Part of a small language model's weights: 11 layers, MLP 2304 SwiGLU.
MLP neurons of a small language model. Each row is named by its layer, matrix (down: output weights) and neuron, and shows model dimensions 464-591. Each number is 128 + 24 x the weight over its row's rms, rounded and kept within 0 to 255. Numbers have three digits each. A neuron's up and down rows have the sign that makes its largest values positive.
After each neuron's rows, "fires before" lists the tokens most often just after its 100 highest values on Wikipedia text that the model never trained on. A number after a token or word is its count.

L5.down2125:121131115104115133130189113118107091169144116086145117115123125110067128127131106105118135156141127110102176060168125093125121167131149169114123120112138143122152155142117122148131124115139099139122132110120131113151148082131117141146146092141094125095156105156176085147141141120097130121122113164138108099128118095152110074109121161113108147124108126162132125126131080109107153147133
fires before: " " 27, " the" 20, " a" 4

L5.down337:130100101117177158108128117156100142158108146145126129141131109127135177124123146143132152136129133074126106120120147103124147119083126124157106119117133112111156122167110163146136151112146140131104112120109089119159134150126124142087112133124138107154094155142117119164129153090104108134146110166113083132096154108164128154112111109141126093127125104148114116074120178084160112132101
fires before: " as" 23, " in" 10, " on" 10, " to" 9

L5.down1593:133109193139134146164142126160154072146152117142136139136143135149087121115141140132134126122157155129190110157091103139160162110122129116166120136111132131129136175137094107149134113135148125147151156090127123168137119131145167099107156122098143117141151142171126138107181106086121124121172149126115146133127145167138086135113119132114128109136167120173117123137092188127064117102098
fires before: " that" 38, " the" 7, " in" 6, "," 5, ":" 4, " his" 4

L2.down185:119155125128095135114111167121127111123160074146134141146119103154097092127148110097142102117132120118129130106109119124107176163142139109126163137149159118082130091146130114093148116146140139113152145110118141121157108107139110173128145133093117141113119148105128104101135093128118112098122118137116102133127116077135087131148120133103116110126182136114148145170129141100111155129159
fires before: " |" 26, "," 16, ";" 14, ")" 4, "–" 4

L5.down594:125064105154114151107120099121149109158117124109098144133130120111115134120172135101124136129137142081154139140151179143140116124136139098161138092132075124144198145105073152113128131122155134093146122106101105140111135105133187119121135081118137129115152102135103118125150120107116174131142151133146102084112112113115131128111157147104132130112143102131111144090103142135097143146118
fires before: " as" 24, " in" 22, " at" 8, " on" 7, " the" 4, " with" 4

L2.down3:138159121183142145149156103106123168095158136095106111075116143129103195118183122079109132134120138101106158163134130099125109153145125179094165143162137140155140133139134127142125145127110134146107120144144140127125145130123125156129130091136132157117132121143156126165163123156139175141135171164159150136147111121142109138097173097132172158152103137120103109107112140143100152137127
fires before: " the" 46, " its" 5, " " 4, " a" 4

L2.down436:120168150142105123138159140106125111136073122120126112146126130134169104140108111092129145117111130082127176126114075129121147157160165137163133157100127101098119112139102143136108106132162146136129135145131130098161108123150137166117156129133119131118117118140138117132158141099081132092148142092127134130098168112132127127124152115167102132162129129111107123143165149140152114150122
fires before: "202" 19, "200" 17, "199" 13, "201" 13, "196" 5, "198" 5

L5.down1575:124128153152094136117133124127121124151147101110142152106130144082132102097172142164126114091143115139145115179122084117109113149138140080117126162149125083119161165113125127134151130100117126126164138091161129083077123145170144116133116125122171119106126139137168140128127132129103132126116129119141169122124146100109135134099103077145157152123120107109106164105136129109148084143116
fires before: "-" 26, "The" 13, "On" 7, "A" 4

L5.down89:125148082113114115131133156154173124150177082097104098153128166191109139145101115117131141140120092131112164104087135122121112145143099094135141145145135150119136113116140114090182123138087136204079116159136136119146137131141078094119124165161149118164118148118137153112129080116170135135139115110192134102180119119141150168133128141105139137151171128135114145119119141088094147119127
fires before: "." 54, ".," 7, "um" 4

L2.down585:129171163105118107122164166163108121117102132147153138129159121141160144114146120077111134098104149159096106106111173141139159125157149150123165151139162169159072133115099127153114133081129164129130130141153124116134177126103095134150124092160151103146117114159170114117139151138109138122131088133120108112162055118173092106129128096106078112127150195112154139184155137133122134137126
fires before: "200" 16, "201" 16, "202" 13, "199" 11, " " 8

L2.down664:133133118092112127140131118149132140091082123111113128098114118139124100121114097122101112105126170192139143163133158105130096125179132135184110095144065132105142145135173110153080117139131098141116180137126166119115162159089137125129135090116095157092133107157138126156097134090157138154134155129137128143067153116114157119095090168144195161129124117129165116115112132125136110119147
fires before: " " 43, " in" 9, " of" 9, "," 6

L5.down1092:111136136139134107151139143135173164114139112171153120107177111112121143145139110135148115105162101153143097104140134120155106144111151132123101103158159131117149144129104095128119101086136082132108154137144156099124092105111145193125098109146126122155142123107153127148123150146102098120139103141157124127165112117141121107126124142136131103101115136094121136096191119171143069131132
fires before: " |" 70, " |\n" 5

L2.down1083:129126090117161116102137155131112134128140148153129150130134139106109096136134153069134135117114142087138172130131119117129123160162096132118106087130090124111135136144157196130143091175115151134137144163155104097147162119087169153115116144101139163142144097107154106122170117126101136132140149114098097106179159075145131168118137130101114101142128134151121113189097122131125084093115
fires before: "0" 22, "1" 15, " " 10, "|" 8, "2" 7, "23" 5

L5.down1182:110101097119175100125164124138164162136124138130136159127087129092118092056163101164124126136107102106138110083089133129168097120127147103110098076101166135095114112119096156162102135143144111104159135125115128161109136112132149140129112107139106107137110116131124118139110164163121113154159156124126141141131118134133158134102124127108139118070145140122138115125136071134128171108109
fires before: " |" 33, "\n" 13, "." 6, "–" 5

L5.down728:096127115158118109162111137106144068135113087134151154131167173122134146072115119157140137140112111084122117157111088159105157128142114173106107136177129123062129159161152191144124143119108125168148163145146130138126133130162164148143095092134135163110104147128141107164170114151123130108098131099110131139141095121137153158145126096095117103195111105114137139098140136138122117126157
fires before: " |" 27, " |\n" 11, "196" 8, "198" 7, "197" 7, "2" 5

L5.down1093:113127100094121132111104110098131124129128114124130161144114150133150111096114099134132111144093134137166143125096179135136120112126142086115134136133104082104102121123150138148127154171106139175126085122114107113130135112125079065120095152121151127112140151098087125099156160136111091119132164127175148147185118145134158081124102084135170141135139115114112126104156107104100121153124
fires before: "." 58, ".," 7

L5.down1947:123125113115129113091103140130104106112145086104148104148135117122149161072138099130143140116123111116132139129110138176142145145157150111141122092116115139171101103144126094116170093108098136136108141114164087136191128131140122165107101114135123145134140141136112148165165101116134102108127114085095122145132079112134127102135129095115071101084090081154112137137124116102111119144107
fires before: "==" 30, "===" 25, "=" 8, "|" 6, "====" 5, "-" 4

L5.down1524:110113137134126153156074124151121115141078147165170169148109155101115100145134145142129154117129153133155096108093162150133110140113113125156149120122127114077180121150128130150137122120164109146103131103224137127151096175121109129139077076121124120123133160162149126126140120135149132109106117089138169149088144119129091137150144121135127148095120122139133125145165156114134112141109
fires before: " " 64

L5.down1219:135164135097131141126146092100155146081149116132139134139133150121119148140138131110161137095113147089124144171150092154106112112096137201113144160153130145119124162104124107139113142163145117123134086173112108154095145159098086131119086164142161159131141150145101148093150118118115133093129145139142122158091165139122134095151103147147148155134111124127127158120127108068132137125132
fires before: " the" 34, " his" 16, " this" 6, " a" 5, " which" 4, " of" 4

L2.down386:132174112158098149140109117155138144132107112118101132140107131136136099150147118092165143113136174078144132104126125164128167097144161125147132107109136114107120068138134088095114137134174129158130144154107125106128135127154141138140154080128158121148183134100141147121138157144072093142143094081084160136128130137101139126137177145140113110120130099129168111089113150064114103165140
fires before: "|" 47, " " 13, "\"" 7, "FRA" 4

L5.down1064:144128124150091123083122160114145139129119113129117128139078142128109140062109120107168111116055165144147148110099149111125161118135096123139137105130154113178146131130119159112093122132073142107111141145124169134126140144107127125165131107123071119129132182116118106133125136084145117136086123124129184129117144203107098144136122160093162153122117138111102091083148114157150166167147
fires before: " |" 30, ":" 25, " |\n" 9

L5.down1780:124123115096153134154116139133157133078109138101119166145133123116119125077138146094079138146161115141136103121113111125119122151159096129110116135142055131154123123088124176127094133123115123111140127091059157115146118134158170119166116113139112111151139134127155099110134149123072132081077121116130164148101138139134118152103096143129155127165168156123110071162106120144168127145119
fires before: " " 42, "\n" 5, " of" 5, "'" 4

L5.down543:114128146110136208096121102136156109142138138103100210111138126139107145063100112109113120140113117094130084115124138127117165109164126099142125120133090115085184150118108124160115148154139103130158160131083103107149113091127133113112089167121079113121123063154113120142128155113163171108130110111092138124102151133129132127146093131104102117143109105136152132151122094136120117088133
fires before: " " 42, " in" 7, " Van" 5, "or" 5

L5.down1475:150106103144118111136110124144079090114135147136145116133164126115140133096090151106153134108124099147164106078082140141139096115113152111090184161100136083090132107095141120170145108099141139114154130126144152136125086134093110167135100112132144130123105131134137147158153168096128090126108130131163158104131143093172120128124154115098137139122122125107119171162097133153147158137100
fires before: "," 52, "." 13, ".\n\n" 9, " he" 4

L2.down1015:117104100066094149157146154120127103125133125132146128119114121112129157123099143146131146112124152141139106141169149117143157130120164125156113171171137117133122166091124136118121133095106131132148147136128139129145125135153090172153122188132122128093107097117138117099178145165115102121174100106135068154118104128115121118121127147145139157119131125116113177171121147155097177136096
fires before: " " 57, "," 9, "chen" 5

L5.down1264:083123134141096154098108087104155131154109130158107140137140137141106121120155141139151163167087124114141147154131132128163087150135161154134147171122156164104143159126161153144088146119148151113144121110115149124104154095125106161100094112121132140152133099143109147133153155117150103120120154157169156158118126061138140130114123100159101156112100145120145152123143128118113137109099
fires before: "," 21, "." 17, ".\n\n" 11, " and" 9, " in" 6, " of" 6

L5.down96:157150111121128108065113113111137115118128118135146125117108080143117150092114090157133106110119153083110116123117142099142146091131148126097155099148143135117138101130130142122187126122142127143103098095143110160142100114131145148117162128156155108149125122137155116128126128165107136068145140149139085112138164127138157092141175139155115100110113155125135140125160172135120098112161
fires before: " " 67, " —" 4

L5.down1443:142119099101151127099115130136099124122100136112106116115118118131133169058101164154109123123094100123122102165120125105138136131116106124137128121118114117125186142112132166123126121097101147175134095099092136129116152127101128112152139068152130129169129138121152161152169144103121103122104123124128159101123090105118128121179119136132110132143131152131161170131127136151135140138092
fires before: " " 23, " —;" 16, " W" 13, " D" 11, " A" 11, " H" 10

L5.down2009:142130165156142146142150149096110162115107127120136127110132140110162121117131159121133144116140174100152171128115137138118151133139105127106128186132135134095182145131120120114094127116091139156166114136091123107117132135147145127151152154120139170111141091150127141096119173109087132130151137144108108132137113119126104120122121139148079109125096135103134140129121103127113165152148
fires before: " the" 25, " his" 13, " a" 10, " this" 6, " it" 4, " which" 4

L5.down3:157134131125171137111136119150164157121146109131128133167125108114159171102133143162094154145160156085164128136175117117118137111140106111108143130170104154145150130133120139112132132166116133138105108117133138115128175109139111158150117125135151085118157078132146136140148125162120149136112147144118149071131158151132129124160127138176122117100102108061113150088111115179146143121149
fires before: " in" 26, " by" 11, " on" 7, " as" 6

L2.down1678:138139173179131120141114116117084121141130116121126160124124107110133113123097125117168201143110148153181158062127131136097144111128099154123127132120134122159093120137131143124095077129100154103145168103162153081155167130094128119107125096135117125125127141188161132111110161101147130153099069130128127144099141115093150130110165133143129096136107138140134119149123145111130131127161
fires before: " a" 28, " an" 10, " is" 5, "or" 4, " born" 4

L5.down1833:155131097143145116114124113131171119185111148131137111166156149141090155160090120105125121161142103139094148171099122101110131126105115118127096165143085148147077138120132133142087161088087102124122170142164090142128135097129124105100129118131111169112113128149142117122084113101138138155135135075127120129116115078171131137116112118116109127121128134122116117165141126142125162142106
fires before: " States" 50, ".S" 13, " " 5

L2.down1996:137193149110099183081107108123138144115145137094093088088158137106132168106143158139130155154106148114143109078100110131129150128126145155195104166112166165134146134093102116139144135114180153135134138107102108138110148105113106106100110089116163144119165081117135119115134128124087176106082128135118130109081155133133124110108124126110152117131133146122122182163155126156099084125120
fires before: " " 65, "," 6, " the" 4

L5.down815:129123108140102102159108091103123093142137142118168137115103102118116116092130146162162133110103161123123130109134160121134127108112116104090117142106162138096123078077103091099136101105104095172140145110146173151072106148077086092128137163112149155135150120133107125105185126109150095128112096121142183103166119119140120086155105090131155131138148105140115133155131157175141163131149
fires before: "," 47, " " 20, " of" 6, " he" 4

L2.down2292:089128146125129166133127145093120103127160106095076082095109109138151115142104144099160123116123161118116131112067156137125113151136112117148133149151137119145109084137141111176073115126121154072135110150154156123147110143161123100148098136138083123097119157121121153131115133142080115109096115135115112126107078145178094132157129183090135130126103143106125131140110175148072143127128
fires before: " |" 35, ")" 14, ";" 10, "–" 10, "." 9, "," 6

L2.down1497:103157145092118110111134144155128074120170120135146107094131115091125118102150127128126140097149135115107085103091115117118131122124084116097136152183129152163156135117107128124117125094149168166151107111143125117139140121133129168142145133149121132126131131114155100107139158123111106110108127132126108129110127122135095112142098115126094108130152106114148092152111139131109129108109
fires before: " " 41, " the" 17, " |" 6, "," 4

L5.down945:121144134159147135125080140126162129132109113174124129140114098162134132085121140153110147142102104144117076125189124112138143106137114156111151100143163165077112084138113128137127120125143154106093150095161081146147125111102119123154132142124102127195167158070061088117141135087113142127147127149107110133125124095123111098160149110109140076131114119089134110131163143131108116142073
fires before: "7" 15, "6" 11, "8" 10, "2" 9, "0" 8, "4" 7

L5.down974:119143119097127126134135128105131156134118131127129135144124113134121153128112139138112139136110134132143126142148136141113122133125128141138125135136109148119120114120124117113126109162140119134121144128146142118114124113130126124158126120118124142146132147123100130103122150146111132126130131105132127144115115151155150122126130110133120153142092156121121165142129147118126128134115
fires before: "==" 29, "The" 14, "In" 10, "===" 6

L5.down553:134178138121163108083110143111177081100130143136111086154152134141116130155084119103127089139143089122133130131151123121132104127122126158095107120149151164122171140089123154151111167143074139124102142130159142095129142089169096138148145097100121061118115101165123097163131135092143142176129134147130142123116095133114107162117094124153129097126142114085116116153127123126143173148072
fires before: " " 26, " of" 18, " the" 11, " Group" 4, " was" 4

L5.down1099:141146138151141119168145151128114158122126133124162119146162129107135126106155147141071124112123112137115143134140137106104153129135077132107100138115142123136166106153141187098133092097092135129155084128102109156120142170132140114118073142132142192104154126167098139180149101138136159102068085113116149138095121165110153150164143116134130118101145099127144152110115165128152115144126
fires before: " |" 36, " (" 20, " —;" 7, " -" 6

L5.down1215:172119108144152108098160129118113112051152183147126112153137158094146160127132095122123131106109147143100161152129110106101116107077124144106141149139091166104122107123130156123176108121145165128128116095140129102124096141171125092136136152121146123145141141105116147147141152150159134108132098118121170124162113102130102108157095127146104116142113102127095144115146161132132112110154
fires before: " |" 34, " as" 22

L5.down250:129125152123103127104123105149131098162102136160094143131125110108109142160110143118153141089131099139147089100136136144156131114118119145104162139128130147113102151118131153153108147115090132124133117109098143124153160143093144115092133071116131159145142111137152152121082155126157131149121121139114135113143144124142114077174133122114161131144123142115109134166118123120179146161112
fires before: " a" 17, "==\n" 15, "==\n\n" 13, " an" 9, " ==\n\n" 6, " of" 5

L5.down1909:114134106155113106097126066118087129112135138127152119128135118149116125085152141099082162103127126123154129109153127130110088135132110079139120120152096114124148106118136109096128113135081106184149161150115110122138137076114083117141133130134105116131109164119097155125124145104122081145131143147149124130140097132103113132138127144138113130130153098110121143105127108129132156155143
fires before: " " 83

L5.down2073:140165137104084130128115138113144111115142143082130111165117158147104140129093151112154119090153111142119169099071131125177134110140156127137094104159097127148177145139099134170122109117109155106139074062131124124091151130103137124103177121142125082133148104128161121154138125128113151130126085123120133152107164127144150127122133102095128117122116156093156091159131164128182140145139
fires before: " |" 31, " (" 15, " |\n" 5, "," 4, " " 4

L5.down495:142127128098144138148116126129059138136102123118097192154128117115123094144133134152110144128090117108102157124112088143116127131118127159176152149131141109082120140161098126119111101104134138130087081118137170108187111113107099155151160124133161145128093195138194090170129142130121133125145158109117149128162145084100109109150089119112131050096162106174129155091099135095119171169119
fires before: "1" 24, "0" 20, "5" 10, "3" 10, "2" 9, "4" 8

L2.down1305:133167158135134107150138122124112133122141153104101136117143127097150142129138152112137146106135145105147095126144165139141193129128128144177153152125167171103107083144118129094136198134156123107127110115095147119162113089086104163147133129147210157111142117127144167104121103121131139075120112140118152129105147168102146131120144154133125137150104118106113135146156120099156098131106
fires before: " " 78, " |" 7, "," 6

L5.down397:147101119149076124123111179136138137155103109145144075145115102114147112168145129153106098133114139143143108113159122132123139102099169137095149136203167090135163134143092126121119094153126141161144126139110119145131105084113155141119111138110076193138140169121137121185099131112162155114113123141132076082130153149100094123121111055108135133107119154132112128162107164137114132154133
fires before: " |" 75, " |\n" 5, "2" 4

L5.down1622:175093124160154118148178101135144170173114145115127140110151119125135088154133162135101125179096147175110143097143114152107135137109089112095111132151168106143149130111158140148087169087104164093138179156129149109121161135153150159134132136127123175077126127110096108131145149128121122176128129135126093154179132108109135175119094123145141124143164099076124113095094101140110112117107
fires before: " " 53, " |" 12, " |\n" 8

L5.down547:097204165136153170082153116062096138089144141164097100151160135119121099159116098109133110174086131155125153159132125167118160119099143118133095094149130126146176160107173125147151122151139155115108142131119114134081116108160098139144122127143115101117141154118112123111116127130126158121129134116109085152133126107137123145126118162153096123126132128160094126106128095124107130116099
fires before: " |" 65, "," 4

L5.down1931:058161164164124115108123120127119104113075125135115126134099107196152136109103130130134117082146081128168123117130145123093145099136135128129107127108117074144160133120141122110120121099118150109124147125119119115159103104138127135135113113107115144123126100076103102092099114145129139132115106128116137154098101129129167127146135142096138130107090116146127116115122111138141129198135
fires before: "." 24, ")" 16, " " 16, " (−" 10, " −" 5, " (" 5

L5.down603:128163090071108102129126116133098140121168109139135178154101120096093111142111160139123088125125113132138106122088157133145152081117104162126114144150080148098138105150082074110129115145114115142120121100147109139105165119112139146143158175118126085134120176128148136160071087170108156142137096133180133134142100111124081084109117140126140143114149121168132159121113122125161111172137
fires before: "1" 14, "0" 11, "3" 9, "2" 8, "7" 5, "4" 5

L5.down2118:169093098121125109157147097180127191085116120094145117103133128127106075127122120148085122150110132114091138134115115152109114142159139122109078122140133103109130111139147159111122176089092122117126152159124135097157161133101173150157109148113114129108104077102101113100143116118132107135097154110094147123148143093111138124140125107118077084134128154139088130109107159110118147087171
fires before: " " 65, "1" 6

L2.down2168:106113118130098112122131158096126139114117091090136116115142123157119118080111117116130186139111098149133113111159150105100125105130123118124114130105119121128117110126130111138134150119163139132137067168112154129077144147111091107152084111115118087079130117140165154149158155175113131174117060094136132122095105134133117082100114118121118122093065107131130165101111129176169131141124
fires before: " |" 29, "–" 19, ";" 15, " " 6, "==\n" 4, " over" 4

L2.down1034:100167117123126092145123154104172114135141143110139164144126126098125130112134137146132143127159145088161145080123127118111156144132155084113159174132168153108152135146135114087088148112194156180112126122111097140129127145126104158135115125124182143131123173149119140160130121114118147095127113106115154101127118165130127138175120122133133117120155108115145131112123114121141169115127
fires before: "." 40, ".," 6, "leyball" 5, "ley" 5, "," 4

L5.down1005:142098148115103163150132154105158132138128130109088079122111182165120126140124138129142103133129148129119121120175133140100137155163128119175166120097115116120159128153191107135093130153146136124147114145114125110140132122099140127111137104143123154138128158105144122117146093083143117149125103118127134155137140153122106076103147101130132142112176111166143100160160134126125149150120
fires before: " |" 28, ":" 13, " –" 8, "–" 7, "-" 5

L2.down1342:106142128095129116142094153150112097138091126143101137131168120112131134158136111087127167098141134112146145142143124122127181096107162108132139123127132103148153183098128117104150110151116127135099139160144120124142131110123112134165135135102149148137100121157155129083113117153147145136159141143126118138141116120121116106152182108092115141139128129129133130163095106153099111130090
fires before: " a" 23, " the" 18, " an" 7, " elected" 6

L5.down1500:131172147173102092132158136096111180144096099091136104110171120132142139103129153149130134108062115122169147136134138123118136115117116149186112138132127120117141154123116184158128130092102131124113108162158139145085140146120114151125147085120076142116144121131103150135060135120117119122105131128141095120105159169131156144154162121099122145141138111145131123083141122146092129140134
fires before: "-" 58, "aged" 6, " |" 4

L5.down1665:161135171101119153123141086097140212128092103142137095105167128147157139118130090084073125114142148142105108158156110129135123157112151143114117149137130118093176131135132147143113145141158137120152164147134157147125156133101125138132104122094085177137104098122124136137168087107117109095147143132123132106142121118131133130164135125112176126104112097150125121135143111102134113087121
fires before: " " 54

L5.down512:144135110138060114158118128108114116132161142147105072120138093105160113144126149156154127076112107121153111161110160124099120101131121118147129144105080129120176064118177122095164147134123082155155107149118162130093129123123146191102133124114145162120102116129119103084157126091151084122100139094167127146132103100173088134118108127148116155086125159119140178133105102181107126138126
fires before: "," 22, "." 13, " and" 8, ".\n\n" 5, " to" 4, " of" 4

L5.down189:173147110146132126133112156105115100168122114106126171155109133124072136126126122126079103107126172146096131147120114150127141139097124111116094144134117148114126121110177121148159122124119130184138147160120137151123149138164116103146171125110143165130111116149104119161148143095150150095128087087096143104165158141120135117112090108129094132110119089132110157136119141134147123097081
fires before: "," 28, " of" 21, " to" 9, " in" 6, "." 4

L2.down536:133115133133124130126072115101117117105160146127129118161146151105135132071121162119122121149097138157157141139124124130171164129161126106103139143149121114093168119098111149108118140180108111145133167138119125152159063111154129153088126141128114099142127133085129136128108116190119146112108145132151160135108140095147136153160070112098104073141077157098104129105128172130152123169155
fires before: " |" 35, ";" 20, "–" 16, "." 7, " |\n" 7

L5.down245:136120096123133105149141097137088162130167136139132122131112160137140120115122096149152127160146184110115142114116175130130110141098133101143107166109129100143132135142132133123129115159143068129146123146125142139144109106112168130136110134068146149118097113148122119096207115116133148125079144142106143156158149114128147148103137093118154128127143116116146146137114094106169114091173
fires before: " " 37, ";" 7, " |" 5, " Upload" 4, " |\n" 4

L5.down1238:151104111135107093122126116139106168109164118116150152110112153117116109095089089102156117148120126147079124119153160143130130143133121140105071144092130125130145125142152153095141125137086133124165150138118097140135129103103135149101143181116153135126100122134118144103152140151161128120117132112122152129154158107079092082132137136118123112125150170154098178128133063110141145123130
fires before: " " 60, " |" 6, "6" 4

L2.down2082:169135102130128170144119136152129129133132096137126116101123147121153122130135108117141122120128153142131129109138160145134162095117112133152162115092102099147112116143146085126096133123114127099142115130113147118156144124090118119089132144140120125128173087111148115123149135124131115091149148122117152169134140134138096115123154144112105113110149134175149112138145129084162103150137
fires before: "-" 27, "\"" 8, "3" 7, "P" 5, "FRA" 5, "|" 4

L2.down1749:107118110101152176119117135135125135120142123131150149159139121106127147158124145111152101096181141124149102115157128128137142147111134142140127105149112107127165093133097126134130149155109129147116132148156135143122153109123122087137126143151092066111114117137127079117128141106134125152140123111124142127149085098122145139147143097135157132107126121115112105138085176195149088211094
fires before: " |" 29, "." 13, ";" 11, "th" 6, " |\n" 5, ")" 5

L2.down1843:085187109166139134118108144157142126160128133144115132151159131094115135111145156126139116138146126114105111130095102114111128151148094102167150125126136150118094148109126101141160161120111143173126136154077120142112085153144111125112110135139166097118135137145149085150133107147127144114122165160098081171127131105158085136102117175113148127095106154113116123144127131132103107140132
fires before: " States" 49, "rin" 6

L2.down11:134147131134075125113125144132125124100097140120112132138119091095148164147152145132121135149130165114140126143111143081113142109124116136163078130135121099155191111112142114107095156156100112108107105141131103141123127129164141119129129152140123115145125102134108149154104068130122189142166147121114116154106128104119097120106132103124124084114102145113098123144154141137107164145114
fires before: "8" 22, "7" 10, "0" 9, "6" 8, "5" 6

L5.down1906:181064109135136134161116142142147132159135145118117109087108157140140104119129148127178121117108144132118151149107118135078174132122111122098153118173110111117146065149120107154152132091118150120114169091167135117157148090138119118156081150129123105110160160093099126131135126118104099123115138117116090160091157114148133090123106086143139121105109151126105118080171120117092087100142
fires before: " " 77, " −" 5

L5.down407:147146108117130121139147180121176134122113176091168090107162131139117131121131098108065118177111084136123176080092125122145114123117133131136092125130158106097179118083119118122132158131136115077161138137165145130121140103115115140156114089141124140112131163134168097123130116115163110141109155095126153147147154125103128128076112128122129112126112108151101151095149140153128166167123
fires before: " |" 78, " " 9, " |\n" 6

L5.down1101:092163137130118105085137101139144135142116151186094134101143148129124118126142136109143201118130142093094123116125127132109112104145126112104109087104139132118136109152120144097098136095146130126100126157122113132146183114114130165103118082131079131147129116117151103103113066129115074100166122156140132078098122081137169169151171115118138135113113087134108126097100120123110112123100
fires before: " as" 24, " in" 10, " to" 8, " on" 6, " the" 5, " for" 5

L2.down871:124128125097100102114113149100153162146151152147165124123136121128131129119101115096128096097100165161141119125180107143141101155116154166173114126079143117146128154152136097148146116150121096140130112163102121106127111112101139117137117184125129085110097082160096095127180103086136129125131092114148156108146175107114106087127138141197141149108169135120152103148095154144140123141075
fires before: " |" 49, " |\n" 10, "," 8

L5.down1347:124101141086123149112151124138123114131146131129122133133120058123152140125153152142143153091118081131116122145094157140131154106153119080146185129110131143077148131152140153132123185141142189126100156092109111145115117144140083124117113122161116106190149118134108090154160072131111117094106098073138108113135104080123094077166158101122151121071129185099148143134128117103124167110103
fires before: "7" 15, "2" 9, "5" 8, "0" 7, "6" 6, "8" 6

L5.down1376:151135166141128114131123150110168117119137127143116156107120145099139142107117083108105115109121115109171152139154139147124135156168132183108100120157149126148152136152091124150073128129132153119117147150100155163101126125123146075116123130163128053124125143128122086152116112133172133100115139131152135136127111112146134158133140143110123140135120078121153151144090144099144123085129
fires before: " |" 36, " is" 8, "|" 6, "ell" 5, " |\n" 5

L5.down1603:114137145118133155147152149156100136140140096137128120107121102084110147150139148121125134088185156164158127144147129142114129136131139124157114113132087118136135125103150164140173168173134128136093100140134053109109121118127146140132154145103122169135152138178168131091100078112097113152113164127122127150073116106139129135151085109133031098138134155147117059159129140164124107134098
fires before: "0" 23, "1" 14, "25" 14, "3" 10, "2" 7

L5.down978:171132080117175084131117118139118123126100137140109116150124122095133129119132115095127163169078100101134126132138112157111139152154092096086135130125127139105144142108122148153127160092130105130121127118138153129127155122093150166169158090116134110134122105130144115150132140112113101091146144124153175124087176157113152118151159122120100137122110123146083146106081126148133129164118
fires before: " " 30, " of" 22

L5.down1806:090124105104133130145117119095095131146117087100109137127120172107078117127150111134080146107117085115131154141094149108125140098135175171157111141120133137124154111162106136129134122118123135162106113131127092110130137149156080146118139146123107142126111162137184088105128151166158105138144097146112185152113117115136112141127127146103091092097129113161112167086145144107129131133172
fires before: "0" 25, "1" 19, "2" 14, "4" 9, "3" 8, "6" 7

L2.down672:154118181143110127177125138158100117128119090070150117114157104138132139092139116120109137121068127167161069171113123121109161148154137136095132142122166131126108165102152149148162130094139106170113122081109122153106106134118175129118138129128167125118092135177152157101162107132127107089083112141159132123092137145108151135181135125153124143132170148074082154132113142162116117154100
fires before: "|" 25, "-" 15, "On" 6, "A" 5, "The" 5

L5.down646:147165155095103180133159104117167129122128149107120138139103122090138106127145107133160105126149131120136149127146133132126175103127127110141094149107109197115146169125132162130161145130150108169110122105139134124121161152125153146116145112114147143131107145132128120143134127111133129093131113165165136111144156153134155135093147161111144156136151147092108138149107106146123147131120
fires before: " the" 28, " " 26

L5.down1111:181093112109118087145119097153106168121139132148132145094099139110106091103115106117146130130090138151100172123116133165125133118126138118101102142106146141117156095136124168125170124128129128120152174117115105142154110115114124146116121172141124117111116133147125133128164123131156130104120132131133144134148138115096112091117137081114106129096132137169075186116136079125165112097150
fires before: " " 70

L5.down2052:117104127131150105110144145175082086110135149110193118171113139105145137110167130158125132132122141146177135090145153136104125145116147132114126154146128143103117172109147131153145134121136140140112108126156163136133084107133155124147126087094176087107151137137162169086145098101133149126105117082155111156119115125161128123127162145122111156140132142127118131131169154155105075139081
fires before: "-" 40, "The" 11, " " 7, "===" 6